config = dict(
    n_layer=17,
    optimizer='cautious_adamw',
    warmup_steps=447,
)
MLP neurons of a small language model. Each row is named by its layer, matrix (gate and up: input weights) and neuron, and shows model dimensions 16-111. Each number is 128 + 32 x the weight over its row's rms, rounded and kept within 0 to 255. Numbers have three digits each. A neuron's up and down rows have the sign that makes its largest values positive.
After each neuron's rows, "fires after" lists the tokens most often just before its 100 highest values on Wikipedia text that the model never trained on. A number after a token or word is its count.

L4.gate112:144130167169078107132125089107144128125115151092105116125166130122159129131068127173161166178163099102173118149144075157102176157153086137085107128071149134124093145133106178101105109150136205065132129117083135148169190107112148131123105131122162187124141134118091132182113090145172149031
L4.up112:134153124125161048099121114150161093120171159107174107126140148158152146155164162080178160123109115150163117141121107124132089162148142126119119159213111176154132119110156116147131077117153161130088130169124132173118112158147106144135086183156140153097164156092120053126165086125158153109
fires after: " the" 26, "-" 19, " In" 7

L8.gate1771:101096096139152093148100119101096077077162134108115134137151148097087090107171139140098103101136108097123138142105179077117100163093146125154108154142105129133179154146107109196203074181122178117107100118137105178138098075144089159102110138101129145130083163163144102091111152108068117126
L8.up1771:140069124096135123096149059153082203179109101123071093144119114103179079104087174149134146112088186090134096091111109119126100120203110168124161109121133130140118129143103158148102088127190143100140117144135113131148123081212111135120130136090191221082104106101110148186082050138143169124
fires after: " (" 23, "–" 14, " /" 7, " Top" 5, " 2" 4

L4.gate831:106130099151112133104131113075112116102164137123146125088105099143117081114083080134160167140143127085153049165101117091120127089130141134136100154132118130143130120100151116173072097145122114134170173193102072123137098133123053171126125134182086119099127050042091158172088142145116064184
L4.up831:120142142131138134131184145148147132106133124138137139158065115109115169169141159102157079142132137121126085140071175167115143098063221200100050146128130134125106098144134121122161136169041109109110139159080155124126108119150121161113110099183083130095117127139151192121130097172122155124
fires after: "," 70, "r" 4

L4.gate195:105122103133124134120115113097143153116162114109083077091148141121143095123132127138184073071128128135032190159108127126139156172079143183132145116157123185171137086108151151116127167178054114123154185062140095105105056151156087147109171099107134128164147088094122099117118109120088163137
L4.up195:140190168074135129177137152152146155142155147119102135074167147087135185146122079122142143144132112073156128064076108137172133062162109139057152111131103178150075163082140176142109101163158173130122202118152150139141137134097144066173107120134128105127132165118143191132082095131104113151
fires after: " the" 49, " as" 6, " an" 5, " a" 4

L4.gate54:141143150098159149125085179135112161131094124103135159120129080132144103199126076089179141071055138132097197126084101110109109115130130159123177131177118103120109095112138096178070188105127092108127128196130128175174090163045148078126088121099092105121134097052123129131106137104126126081
L4.up54:097129133098123148076112144153159140097125092155035132115123116140153131173103135143135183086107152112135184138084078187112109123063149164157149149202135136142096134103108103144090195101134135147125074158106151118132079131090205089089083126109119118093124102100168121106131156190113086184
fires after: " the" 24, " in" 16, " In" 9, "In" 7

L4.gate1440:151082132203095093153157164135082060127104105146121133132107172155167168116101112135138145150139155150134137182067147092106192083177116189131104095104063101097169073080103114153070154119130102137160182167105114085172171101152092161123098141132129124103163128122110127097104086159094139154
L4.up1440:095112132174173089088123148178129100072117102174168137148090136121214125076110143089178133155108148069069077157095120125094109112129088125157144080129109127119076060099144111136106158189098120115136116140123155082116230148133092135113121121114126098052125120136136162133161109125116160109
fires after: " (" 65, "|" 9, " |" 7, "," 5, " \"" 4

L4.gate801:103110175146147142100146105146156098081145116083109159124148099178135089178066108155101106081051122114130131122069121079091126142128127177102130130127152164155115120120115109040134115110101136138178112103081151142138126165093187109145106118107150180128088148137109084142146101114128172125
L4.up801:183059144059158152131156149125110181096165020111118136097080129175144167134081102124094160131086113090118147095066209076091095182179127085101113195133147159114133119140061098123090090122113105109126128117143167122150179156199134118153132111174161119071112138102096079124143085085130136036
fires after: " the" 36, " The" 11, "The" 6, "." 5, "=" 4

L8.gate664:109175166169125131118138142166109150086172092061151069121096083107099195168142125158149152124071194108140147157089136102110144090152128134130144191220111194146088122101157134170160172148082164133174155156134193112160114165125179146147091133065138195094131085096164138134135098164108189090
L8.up664:117134130135106131152130164109118161062085213119145121131123082109069153124071197200089181138118105201144170094120058127134109164115135111098072144138109132087157131188136147147145097072162122151091149187197162141135100118129174107085127150146091155143129118145096122156150115137175097148
fires after: "." 50, "|" 4, " |" 4

L8.gate813:106165118109097119145123157126117090174099114099145095100111162123157191127111073138174159131131105127133129128155075136181134147132157081135156153157117161121064119124106128119075136111131163164144158122111111146075131148106180091177150133119087138171060072137077141155103135182141152107
L8.up813:149133120117170162102080149103151141167106159151086167122200112135153070145140123121138165152147124129181091124159106131139130078193116135125078151150148146149104122191113118122134070105109032154107115213095136167162132105150086105170133105132135096111173130128104129126097213135115180151
fires after: " the" 51, " The" 12, "The" 6, "ro" 6

L4.gate450:147106081145182154095148132162093119123157088118140083063172206149164197080134113084121218096138182124170073108105132111082137105139154096173102140171191121154126127149130137101131128218126162136136184142129078097118129186130167142113129152141086133191165147162058093142083121102161114142
L4.up450:078149150151149142145130126097170141149150130071141148129217120114178122158093159123120139126103096143118135135145050106179182116188107142187154089131096164105122184175059136154142087191157141115103134131142158166123171090101169110178153168103085159118144164110114151104175071121149166143
fires after: " the" 47, "=" 11, ";" 10, " |" 8, ":" 5

L4.gate1747:099149109129200125144087150143118169092088110052132170063107101130110134122133141115124221146146148139110137166131141117100105088098168134130141158155110150168099130130123100117104090087121105179077127194152110096152144101169175131122148101109149166110133176097073094160082129097180147101
L4.up1747:129129127100155119122131167150139167131133140162137116111119088090149076154102105122136103113113070127144090092151152218116128118090136096152155148150085187089125154164087110201130149084152128139142108120104112169144086123041105126103107074166086121231186132135154154137145156150177089116
fires after: "." 97

L7.gate736:101093136142131062131066125124153108119140097135139145118119116183161130058146087095166140079196162091121131121130186135106128166153134203128145114115160140080143139132164119075122147141125142165103092088100145160147145092088115128128151124113145129107120125114058073117153100085181185103
L7.up736:110055120156145063174120085126134086077117127108104134149110182179139171095121139096139089099150065156106128131128136144170121125171111104124087088105096137117083088084163155108041140167127137144087108137101137122148149192122162131200147178106123104115103161042162097143157171166120128070
fires after: " on" 41, "On" 11, " the" 7, " On" 6

L4.gate726:146125108097127118158154140127089087125131088084099136110125173151188116112173164145128165178105097141157144153102074102109140096083182132126103162142125081096120099151059103166082106189104154150120161154150127084130145105109158120164119131148098166098127165092129160127141097156157148174
L4.up726:103130150093145148140089131103115097120152085123115158137145095110141122122150110089115130071075144187095145127074070082147146145054085087130131114157162166147130089114115094168081158181084151156092126147105128096129090173114137120123119114104162153128108110136174154168088150146091154081
fires after: " |" 60, " (" 9, " In" 7, "=" 5, "In" 4

L4.gate1776:146167108083138138118127088166106149150165147076135203156118154119181139135087072090079120132076159084167103088109119113126125166114091093199123181115107154089142112167095094121147125096144091133122148118098082134155119130130183108112137158127147101143127230108106154095138116172096186152
L4.up1776:068134117142111157174135146087161202111163145139103120141141135142164138109095108140133068145147076122141123138136076099124149138169045081128151109087158099171165161101164115126132136139128126126137165072045126130099090130095210119119180137166158134151139116081114131113157120151119140156
fires after: " the" 66, " his" 15

L8.gate1008:120101124147129110128146106108105107108128182140150154088086139098117113156149089096079170120099129142108149157133141093161083164121145098163173217136133099128116134095087147149117217125095123129125138112144125098143114137146135110107103161170075062145142179200165075099152159133149069168
L8.up1008:133097088163120126177189095112158105096139133109090124159188144107127110112076114119146136164144129143202152181131128183132097136149157106117163177117157198134105119112161061091153093097098149115086124087145126123107156058113104150117166141164121072110094148152128170122119131087132134140
fires after: "." 45, "You" 4, "cl" 4

L7.gate371:091092181151117101137154076160134145164124153104084117161129094141162100113117096155155095089116137088145128180085141118194131167138113112133107126146067117180157090153100077158115088099171160126220050150158147086149132108175108111161096125078149126151096172081168111060166150154185146127
L7.up371:185164076153101081169161107114115093074110163114113119093130117158143080108189182098128132146110154103142116144069100149107120110177158106179110187189142120172135105128116136104083172164087107085143143163165161131153156120190103210115055126208149129129125152110100110093136098147162079127
fires after: " |" 24, "|" 18, "-" 7, " Team" 4, " GF" 4

L4.gate1534:139119139133111163133141097179137149144128086163093122153143124193117149079122061187103162153120146114127134065136125168180148196100150129104123132162145182128091155111161144161192132177138185193125155103158161199138137116138108100109062167137079130162136188152116124122158079124091105178
L4.up1534:127144097133108152077103181147125065123155208135138098150096112071081192137166161118146103124128132106141106098184085125124148144132169135134159131099144115119135136120110062115144131153109093126115191054135129146088131113145114163088158199130149101154110166107184115163163078092137135108
fires after: " the" 54, " wood" 4

L4.gate1405:101072135154132151118082129086130084109134077129137129151126124128172112156099100103138152113104054095115145205118118114102128109086196097160179138128131111158127134112047103113152125133162205125115114097192144132091166123116154143087113084129123081149100159119151131156158065116113149162
L4.up1405:127094073104111090166125153105147092147139128116068136144137124157170195199125102101137156083106168141098103105155152130147104114096152104140134138150175153145109099116108129117169170107176114099113156063108149126110153175062192118101090147128134095156126192145131092134128053109149066161
fires after: "|" 37, " In" 21, "In" 21

L4.gate361:114154129172125089148106142084170147188093139096121126126175178136116185167120132155133141125113060152144121125103145096160134137112145129157099130109105118106111175146141091159110153132122127122102103105161099102131127114107141085168123157093185126121124175084129101151132105143112152156
L4.up361:069121138091119115218103150144126122139108190132154123126189124192140144107122125156141128190144123091131192083125110058131117111129087135131164105106140114159111125088113128130135126112121115106110140182110118133120166142129172149142097180142099137124157115133109136146103174159121107139
fires after: " in" 47, " to" 8, " In" 7, " until" 6

L4.gate581:106129173133130081065078192173112140119114118138086146133158151118157122090173039165112138112052138131149147111120117140125130095160100185169155188153130167155149148118084142134116105128095075140107133174185109134124143136089143117140090163122095102122144183073136138142114155154106149145
L4.up581:078060109103142137144108109171116157154156147120112135150096114118191106107156171155134152174133117077090080153140152149116097159159156091124080132094114131201126125148088125176128145155115124090125077157124166148137158162088107160068154094112049110135121090089149123136133107131146145215
fires after: "," 51

L4.gate81:098134128168094104089136124154107132108135059071102138122120104154134118057121148073112130120162130128126096131125102178151131113133157095135172132069115065155193149127146126120110125090130113184205114131140101071136147123120099124165122123093132103142109153191114132080093199076135176155
L4.up81:134079105115161108093123137143145129111105117115126115119132132080155167069126133129121137101072141114118124101168170139095144115162199098151095144157152097010141072127108127148133088110140124167124147135147085108168137127179176115185091140127090124173121116128121133105124078194168144094
fires after: " (" 22, " \"" 19, "ter" 5, " Th" 4

L4.gate1053:077084090142114152128082054103088122159118155149173128103076111111100142061154115093109092055078154125143103125152139095151154108088100143193087078067059143118053156111061081146123158103132108098150147137136124143082120171105162115134121204136068107119088125073132129130187104143108072142
L4.up1053:122095088131107132119082020162060110148106099110188131138152141167126076108111137138104127079155149115123153131127163097143161113146092144126140107091187092123146090140124142114146112135116132114201159126077133163120115180093108137190145139033032106143103137054116156077117148092088141121
fires after: "," 37, " $" 10, " br" 5, " go" 4

L4.gate732:152138114130179172124151126118149116148119184154182104169121156127190176155119151170105160155142150155147078128166135191139046130133137086084095165068161113128168153142148133121138063177178119140172194134156141111176128174122143157122085148137140153173140146157155154114095100110149123175
L4.up732:179135069116144143100123126173153067084147042120144123193197159177131184103155067104111101128132139176193088154171140082115099123129070107133089166106138122098156127146137123092114109168195111147155101115101161123088128097148112133117106184135126096195152103126162107070156123124179124119
fires after: " the" 60, " [" 4

L7.gate400:051158066079120077126114119143107123120151058127173123134087185097136194195125114092128135187133129123134122175131092105134061142143188122135117163114130141131140138116110128101121151165125135114155116149110140144134171154159174113166143170177235183200156111120129131129168139106185179105
L7.up400:122111126108132164095137096132182189112148092149130157113158108095135149152092159132111137052074077149223135139140163180191149129137132105145079129137174091128153162182100158133173111093109134101150124158071177103114069121060116106202130114112165193080158166148174159099118137089141141154
fires after: " the" 59, " The" 7, "tt" 4

L4.gate1518:175088098130179083141151160134064120129159142146105179161113139130130101113083151122124140129081126118129080108056116113090086148092112158180089093138114079150117097132174159154117158103128118177153088183131093095136121109116196170105098155090091150116134116082120123100136125097133152117
L4.up1518:138086133131133148084130211157126146183096151115145120146095152150150159148145143125145156133133074126127161158059179064105102039130122122091090164153151203122112159169083096164170123101150112111126232136080140156119133134219116181123093097104095167121141099090099126124136129110187174128
fires after: "," 33, " Su" 21, " |" 10, "." 6

L4.gate1034:151078138086069184121131120115108115193085111100146169134119130143075124113134109130118129143096107146191173108120127158147106115160120151143123115171093091153177131150118177098129099147124088135093142215144097162125137093101112136183096150144076146128108101131154119137128106216132154105
L4.up1034:091158149177128143122123152145104079141136187151061119114159120108084137143172144182165123119176122115169094105082132131112085098118126118156118175121196089146121113110079147135158115156120089162096123132169084143150097078127130126110103187111110181122030129136157115099128140143108132119
fires after: "," 49, " sum" 4

L8.gate922:118177127163142087105190134169110157095112153105126121100167123086135185198179127130117146143113176050103129115168099126085120135080163116103142110126121153163019135105137143146116092116078109136156116111145166159146166124127126114196079126140186120115107141140100162108162175176155126081
L8.up922:127111196183087105162150124144087186133223144142119094111088120114132105102142124140130111175139119105120096085142079085166130113112196083161170187203080086094129124135134084140108143115124108196167194091133113120169162183163115140122091116184132058095131114141144140098135112121084118117
fires after: "." 53, " United" 8, "m" 5, "F" 4

L4.gate519:116123079164126120147111141145125107091158109058117135076109159149157136165125160166134093151168156099091083146139090130116148143160125166170110113091124103165106145111108020181147098147162133122159176154154109110141167123168149139162153154130129108113142124092128158130108085171115084150
L4.up519:098114113135156155184176148143178130182167051096084105102168148147157177080116123103136116129108147086111141165140109150092170137142153164125147192117151169114133146119106101108066160141128160095112217075079219151120140165115198120146160131066108156129101153145123133096116085134151154114
fires after: " (" 43, " the" 18, " |" 13, "\n" 5

L4.gate882:095145101138128095104161129121090166153074098126183088139136099177156051077124115112054135153138081109068125080172135121113111105170170157095105122090076143092136125089110158096158126111099102158136089077118076199127144116187172120165099153120101147157134192170080164146160135102092090082
L4.up882:116119158144145105202143117134126164181109082139178133067133172134162159162178151176125148160148147122112157133100152201142142106139047121097167118103149150119130092119112161169123096119152146123088166141159116149103092185120089139143112145100054109113114138054079149069133103118172210109
fires after: " In" 13, " was" 11, " took" 10, " in" 10, "In" 6

L4.gate1136:127130121131164185126153100132117106099118139082128076121094118101101154092122101118154089171128127137159180131078171191152129083181121086135174124143103121124175095094132099122081109137129116137139110111089130105150171141079131105057137149109118146124125139162164122132078194146132193123
L4.up1136:158173131124099060113155124118161102095072115131157140102126120080091116099089131133141164173150152115120153113097098062092166073103081124163183100154119079141117102137169101157076136115125086156138204142081116079128122119122088181156174127102104099137171126194115105172140111055086110165
fires after: " (" 19, "-" 17, " \"" 13, "/" 6, "_" 5

L4.gate20:142113149144144115123069159156086112087116126103191097133090093133095115159140140155122161119155151134150093130103069121056145144100155145159131078159130083149102142120120131124136114118142093108136120108164173109114184097154162115150167053126167097118118146134101072094092206098163144133
L4.up20:118146134091143165092078120170146131174086119124094154113171146168114148103126124124135142141160079168127102109104144146111117148198190076099138133160105146131104149122184074131116061071107151134149152172107129111143126187098138127153107147101065143198171154045101109103157147104159124065
fires after: " in" 29, "In" 21, " In" 12, " the" 4

L4.gate1415:115091144142105106129084153086116083179132127116051155141133063096148109172098118108113196123070131124128110126139130080138114107125151173149085126131117112104131076130118104108142106094175143107030107200179089140136102099182148124107162142067108143143128128085128130111195160141120124196
L4.up1415:158074166136130127134152135139119118120095091201095164173127097070092132085085128140149165169089165161142115137089131160167110111158151175181157109160159131093183110118130143162150063134118162077155072165153121146098122132132117117075121114112043107084108101085188116105075157158145091150
fires after: "," 39, " Su" 23

L4.gate1414:133123125136122071114130119099109152154122160095111085136120101098130094114102069121179131110112121143118076076200127096093161072172142116178124131106091087131067038178107129126179161103123105127133149099159125139176152135047101128133142106084118108173103113101130156120158131139094141100
L4.up1414:107159116172100074131116125098092123118114130150169111159154119144084074124132132169159158172128139117074116126141096130144127158086143155154053152121126109186150132129108143166089208105133124154156086164121101099178182149123126154120123181063149157143120128073145153111138136146129122110
fires after: "," 27, "ed" 8, " to" 6, "d" 5, " took" 4, " was" 4

L4.gate1401:132106132174121150159162177123129079099120152151119090099158101084111129134096124123149116076178086108089206075127102139109138168115081187137130167135084092111166137122118090067106147104111166151137144144101104157133123103130141152098101183194113136106148131108121096154162128113123070132
L4.up1401:148212174136116154165136136158156170186204176122122140146080157123093173150081155188114117116099143128169089092128122149131164195092104150141136099084116189088158136131062179139105096140159126138192164159156151110107150079134128075207109195122187206118088125161214144109147136105103184148
fires after: " the" 20, " and" 11, " in" 9, " his" 8, " read" 5

L4.gate168:104120145138145104140088143184154122104084124137059176108103137170167124173127183149140165107112115107137124076135135133121093124163109132153122144148150165166106150218175133139191158134183181115108066084140125114152139137145190110093148134056097145180124100111219142101174163136103120184
L4.up168:091184117128121136106131123149141163134131150143086110138169136109131153186131140069099114136105098076140130156151142171066083132145181117138106124110073147135102222110159131163079111116154187156075182114157123167102174094125120126106093120160148089145122165161184175100139125201141172172
fires after: " in" 51, " In" 6, " 18" 4

L4.gate372:122129143120186119151161126122067146102114093137161136152119183154105149115176067133108152122118107180074157153121044093128163124078132092064154126126176109146166155119086096134062101114166083124133164168118114121144179145155107088109138119165117145118145138132079081123145148163137104099
L4.up372:182124123095163153120141133117122118076126129146121116107084109178179131054133182144143085170153140158117164063166110122128173139119086119140139107160091138148132177116121139122131099137144110147192118099140144165108200151169067065166092083112129173093137135127139091125146132134114173041
fires after: " the" 47, " The" 9, "The" 4, "s" 4, "Wh" 4

L4.gate217:106129044161126125131102101176135104127113123112062086170149150159111118108135111144064118096109174132147157192163098165127154159133188131135125162102147211150130132156120168105156131145140063176111103144132130187086112081198104133082120100142136108154129191131155150088141143114115113123
L4.up217:157154093108099193122105139150093142134126118155095101157176155181143158145123053171155111085091168098130115106111101101133133185125111128135126114065159110109122114132182141089182160127154090149130139115153146142104135131154089119129181113137125093117062124116166171060132142213070095088
fires after: " in" 25, " the" 20, " In" 8, " as" 5, " The" 4, " bi" 4

L4.gate567:140108117117140110100197082211154162131170124148103125107157160150157148087133095154105154097104142175115156170099201115088107127143150148073141117090079132114172167122171156088133139174116156143181134120128171070110093120144162115108162112182156146096176160180125107127134093210156102146
L4.up567:138201109139120120103196156100155174130143125089146132112164099098067133117117064137093125145153120138105125107142185208176125099142126129157132128099111164106111173133151116125122106141113133129133189158161139196163162086111191096183138116093111112103115130099122191147102156129147158057
fires after: " the" 53, " The" 7, " par" 4

L4.gate838:116114122070120145106137097168140143146072071131112157142179149123128151139139137142092129125122133102123083135115186064169092135100128142186109080103120195062120099155107165106148130132110165133096196131133153179111085085055123030202124147136104135122116175136138157098139105093118128132
L4.up838:147140148090114164138094127118148125140159100183140145081153105168094154194097082158102113169089189105109138169086182088146076158129126135139153132124148087092136121144080157087128082094129131139120193168171164093081122057066091104117115129179162113099103130160139157079121084181031160165
fires after: " the" 44, " (" 7, " a" 5

L4.gate644:122165152121128169119096145188164148212157147145085090136117132156111106151137170160119059126127120111163127047130138109113090173093093168193125124150111201123102115127111099143105144037134129117142098126162150092110171108172137163149144117092140134142095143191086114114164146120094153141
L4.up644:106212118146125110100116123085135089167106177127147119132147129156142140107148110145115136127110145093142112158097093133134098106103117220084127075116146130171138118143131141161110118127145081109162084093133057154111074142167123161125095183153140118159124147133158093138203164105151090163
fires after: " in" 18, " =" 15, " to" 8, " until" 7, " from" 7, " and" 6

L4.gate25:113149136144126156112085202124063150146130064142179128150137106114121135133139174120136151187139129146100130097142108196143185125090137163137147130105164149129149144124138087173091138104139143154095159168165115116133107143156080064137149141083150098150105093158117100079087063080166065102
L4.up25:108169129170167092106103070088092132102099146200139154111150145114153173149107120158176131094117110107081119126087117167138140105097108166157132132112111138167109094132160147116108133155116144122151164114126124128120114144118143095107120129223203137140124127176116137086105088098128107204
fires after: "-" 28, " \"" 11, " (" 8, "." 7, " [" 4

L4.gate1781:125125135164170084163153122208170100126097101151092152138123107127200114152078128074149153110147137164091164103079158114085130152116101163203192153129135127111145085143136081152154100085167086156141116163117094121163176111090121125137122167056135077156166150109121132090162114144141144145
L4.up1781:122048137149181121164192111153125097145135116166094093129100193111132138133119164093105145104116176155155176124090099100107160180129090169105180139088131118167115105156060096123158100111163170130098181057073148176121137142083109126155138157123134097176136085156072152147145080144134119072
fires after: " 18" 19, " In" 16, "In" 13, " 17" 7, "." 7, " 184" 6

L4.gate252:090122062204163111154089135160141119072145139121134182109026135101130124110118119087082144154118148121129107109102107113141104121092134149213154171157153155113128097139133138146166125182140128085126193136123130135125136130125091103116142143073132113114097120073135168120132092133139121116
L4.up252:120156079153132126138113186136170095154098118112119135117132108173087129064163138164124099115160115131163089119102171156138110140092099152175114118176137160116177114097207153119181113156111136101088153114208173189116115127161134113087146139132136134156118067133164135154142147097119087070
fires after: "–" 56, "-" 9, " a" 7, "19" 4, "," 4, " the" 4

L4.gate953:135119119147108116143109110112162129152151098120148132098120161131184168138053116131145150173164090119104176113163132073142168143174135156078098136076097160116139115125072143095077086097102172144143125111083132089173106124164111116123158172157122091129143202152108128155124045121120168053
L4.up953:146156110162151140150119090115121146110084152135114138153107143147145132129108171180162145174122116109111136093113124142053158124168123067173099134145141119103160132133074154093126097101114180173130165089137150138115148089156153118152139136116105129127117160130139135110099081101154141090
fires after: " (" 33, "." 22, " \"" 6

L4.gate309:104146121115129084123138142163120090131139089124117192061112169136154179104089140126088079129090163112113136111049045126146155162131124137139147127152143120157180126125096050126124146179144123146228139137148065108134179162068122137132162108076113140149180141115106105094117094116129136123
L4.up309:078103124119089181124152120150145172167159156123148205099164123119096099162098098089156152116166145148171155059090150158124101136115183136122133177100086137143104161126151092158180150116144176120155139144141125103122122099114157101198105093114105109141157142098134130120124079183068076168
fires after: " the" 42, " E" 8, " Ven" 4

L4.gate1425:108116152080127173054117082153093150105122112115159169142108125159141158105110130140095195162107158129112148123102151132151162070078208096151058089097115126106123109119139165127088137092106119128121181138155127136157170138113154105148122149097057124082155100075119157129187118144151114029
L4.up1425:100119167052138138165167147145137179081094107089121123143157106130145101169149119190099144165083109099089135114113180125091161117057134116138173071081102180089088097152148144143094115079130137097091199149120183106125153098077110127168157105108105107140186087118057195149125129154155193116
fires after: " the" 46, " The" 14, "The" 5, "-" 5

L7.gate233:130134122113080162175116107141114121132128128104134135103103058093090172098135133131113092127150120144104179114070120141119121113191143183178105113150090100132063115153080097128141091151141128064103081165111106133137124113154112118174144184141031137106130106093093158123121012108112115171
L7.up233:088124116113129103131138146150147172161169128102126085120126131171129172089093119139138082143078078121178084072099154163174067145120173119182136174108199111151102083137162112128163153141142055123110140055094163152142162109133144158128140167126117133166128084090135155126135169105070185131
fires after: " the" 34, " Women" 14, " men" 5

L4.gate271:185085120138087092097112155148086077099094137173164127131115135149096145148127101178151128141170156118112082119145184128126104136137154115160078196112117057084164120120157120064190136120140162117128085091110132090109105069178130074038112110178228118079131076078094123159117192152104098147
L4.up271:153102128123099043113136086122077118104093166127120146133127186145099090092095109135088102130114151117039137180207129079142106097148137132107077184115040142115231132086156143124162099117091157115156086103102082061139156138127133129123067080114164102127147092105145116140118128109168226140
fires after: " in" 34, "\n\n" 11, "," 8, " was" 5, " and" 5

L4.gate703:142113102085172090160113140130117142059154094120137127111135113110107202100113147055115082130137160095127091127143105129079154121135164118166110127112118132094134132123105119134121124130132127169208153084092092076175161112117105153151135179180137130188161142196163148165123074132109150155
L4.up703:120128070127135083138106167165128134109159133105097142132143138163077158144125157167157144112138135106122143093087140099156077127125132150078141145131131151148118140158118146115109124147137153107111139103122111080103120083170156135095187173103157156120104086142099120128165145070114077109
fires after: "\n" 21, " (" 15, " \"" 14, "_" 5, " un" 4, " adj" 4

L8.gate1529:092116181145131151154149146159129094158111137097140130124112050183125073129140174066149180164077107174147113201116185175189158141108141155102108199146108108132110124104122118102167198110186101091140109160153124151112097129133155108090103203165109142140107137087104166088172120124182111172
L8.up1529:132166128120132105116187085137110175137106125123132163091169159146119104194053100122148117108071136108152168145107118107132100119123156093153122142112097154107118064168136092144096068088185123156213134111108131121141144136097174177073110147140087078157149107135147150088138151091111139094
fires after: "." 42, " Pts" 6, "-" 5, " piece" 4

L7.gate1013:068118116105173131092133120198166110184143118062114156124096161089152169145097160062122147097100099139128101133097088140110116115126088136135132155135141172154104169160098102166089168116143107156138122138129121125160106109082175100150082143091114187161196124113152141112133108124164100156
L7.up1013:127156133146174160070132111126139134172149128081161084141134175066168124131083091078176117144102171135113106099056122130078126119108104134190144100143132155125105178113093086155097100141164104101134143148132127169137122139132119080105161178084160109162160144145123142173153143187168085127
fires after: " the" 58, "," 4, ";" 4

L4.gate267:090169074120084141133113079101092155126165114171169094091154125172159153078140192071139121068154172134127148123154140171141155119114145072135121125076139153138130125151119073065198106168140142151082122145174086164139140091104112111076091138100122097129171123170098093130109083185169094117
L4.up267:160069098095138110094061133147152145131118051107144113086073139128165106197077129104143081107129082126091157171142179108087165152097162131184114120113143161144126086150099169114141092137150138097144155146123094123158131128137099178132131135143036086097130049102141168176115112172085162081
fires after: " the" 28, " Philip" 9, " Qu" 5, "The" 5, " The" 5

L4.gate1370:112091114072098071069065176135124159142129094124071153142125159119104107106103224103133129168149142142152147090084106118111114157139161156124126137126101102145055117091123080099066163134188131106158119142108147116112126129095154145171071073140109048111163186208149121123165106214109099131
L4.up1370:141113073095102099099099098137124128108057158075119126161087143115140173090011164066068126134138151138151146174150084155085118109173115078116088155129073139104158097081092117099085058107068138125117117152100043083147178198124100165248093116119057081106117106093148110115166137187172102110
fires after: "In" 31, " In" 12, " in" 10, "\n\n" 4

L4.gate802:142135146070178118128187127156134132178140146087096148121132120146097119093187140136148133162136195109167084100133174127071145128098133137168155122180162194109132130099100112135162156177136151151161102134168096150155190116126120159163125171087087138127117093132117133109149148108146166148
L4.up802:151139123120100126135103160087130146168130172164158139156096126113047163133132139093131183122175116158135119106130147173107182091139176112169123082185143075099095136136132140121176107139095166145104019193150072144116111140115065114120098132042181090127147099152127118110143139166104172105
fires after: "," 81, " well" 5

L4.gate392:136072155052187154136149091196152130169063100122155166083111160144154127168118099155143176127179125124173148176168060135166084133097203085072094130139118121121102127139072091152030077093111127094145090152154121105155119106073122139124122103101133130111135181110110099118129114155140140102
L4.up392:106120097170111118110195145090150131117129138185170103116141133121123130149132129096150134148111151141098065127159139105121071115121100085188140160110061095153137081104178143127147129147072135104124122225147151134086088108127145088105121136088119143104150159192130083149125143127096142121
fires after: "," 33, " The" 15, " the" 10, " ." 7, "The" 4

L4.gate1163:136086118129074203165161184123109062094152112133090131099128109107137182039150152139207164139155195089138111122097109142130151089148081131161102161130103191161135137157104120093167107130159113122135096176121114164144135121084156105168092150131135154138090140204119102133149044120182111115
L4.up1163:171167118095136173197178190113074124127190065119133098107145080156144144145154155157169179156146164104136190117160074115120185136139104107164125114138092128140121167195151158076143114186150139110157128213119144145095162121109109194115131139149106152128097096132139124157103120170156083105
fires after: " the" 24, "=" 15, "The" 7, " The" 5, "ics" 5, " Film" 4

L4.gate1461:081131124128093163133151135145114183168081145091089127122166133126156075183118151130120206034081095075118144164097158072195112165127096120132171099104124144138182130122145111164131156139153109187165220102106137112164165133100114148164140158089087114190125111087122129144163092148092129122
L4.up1461:149142214082145109123114102134084116210193168135131094109147152119177084150112170142140209135076160109083097123084123137104094137144116131162151151151156080148120175128118116110094178093129104134158133185093114183148131100173238183099130166138158192149106148134131110078124143108116033162
fires after: " the" 37, " in" 9, " Z" 6, " di" 4, " rel" 4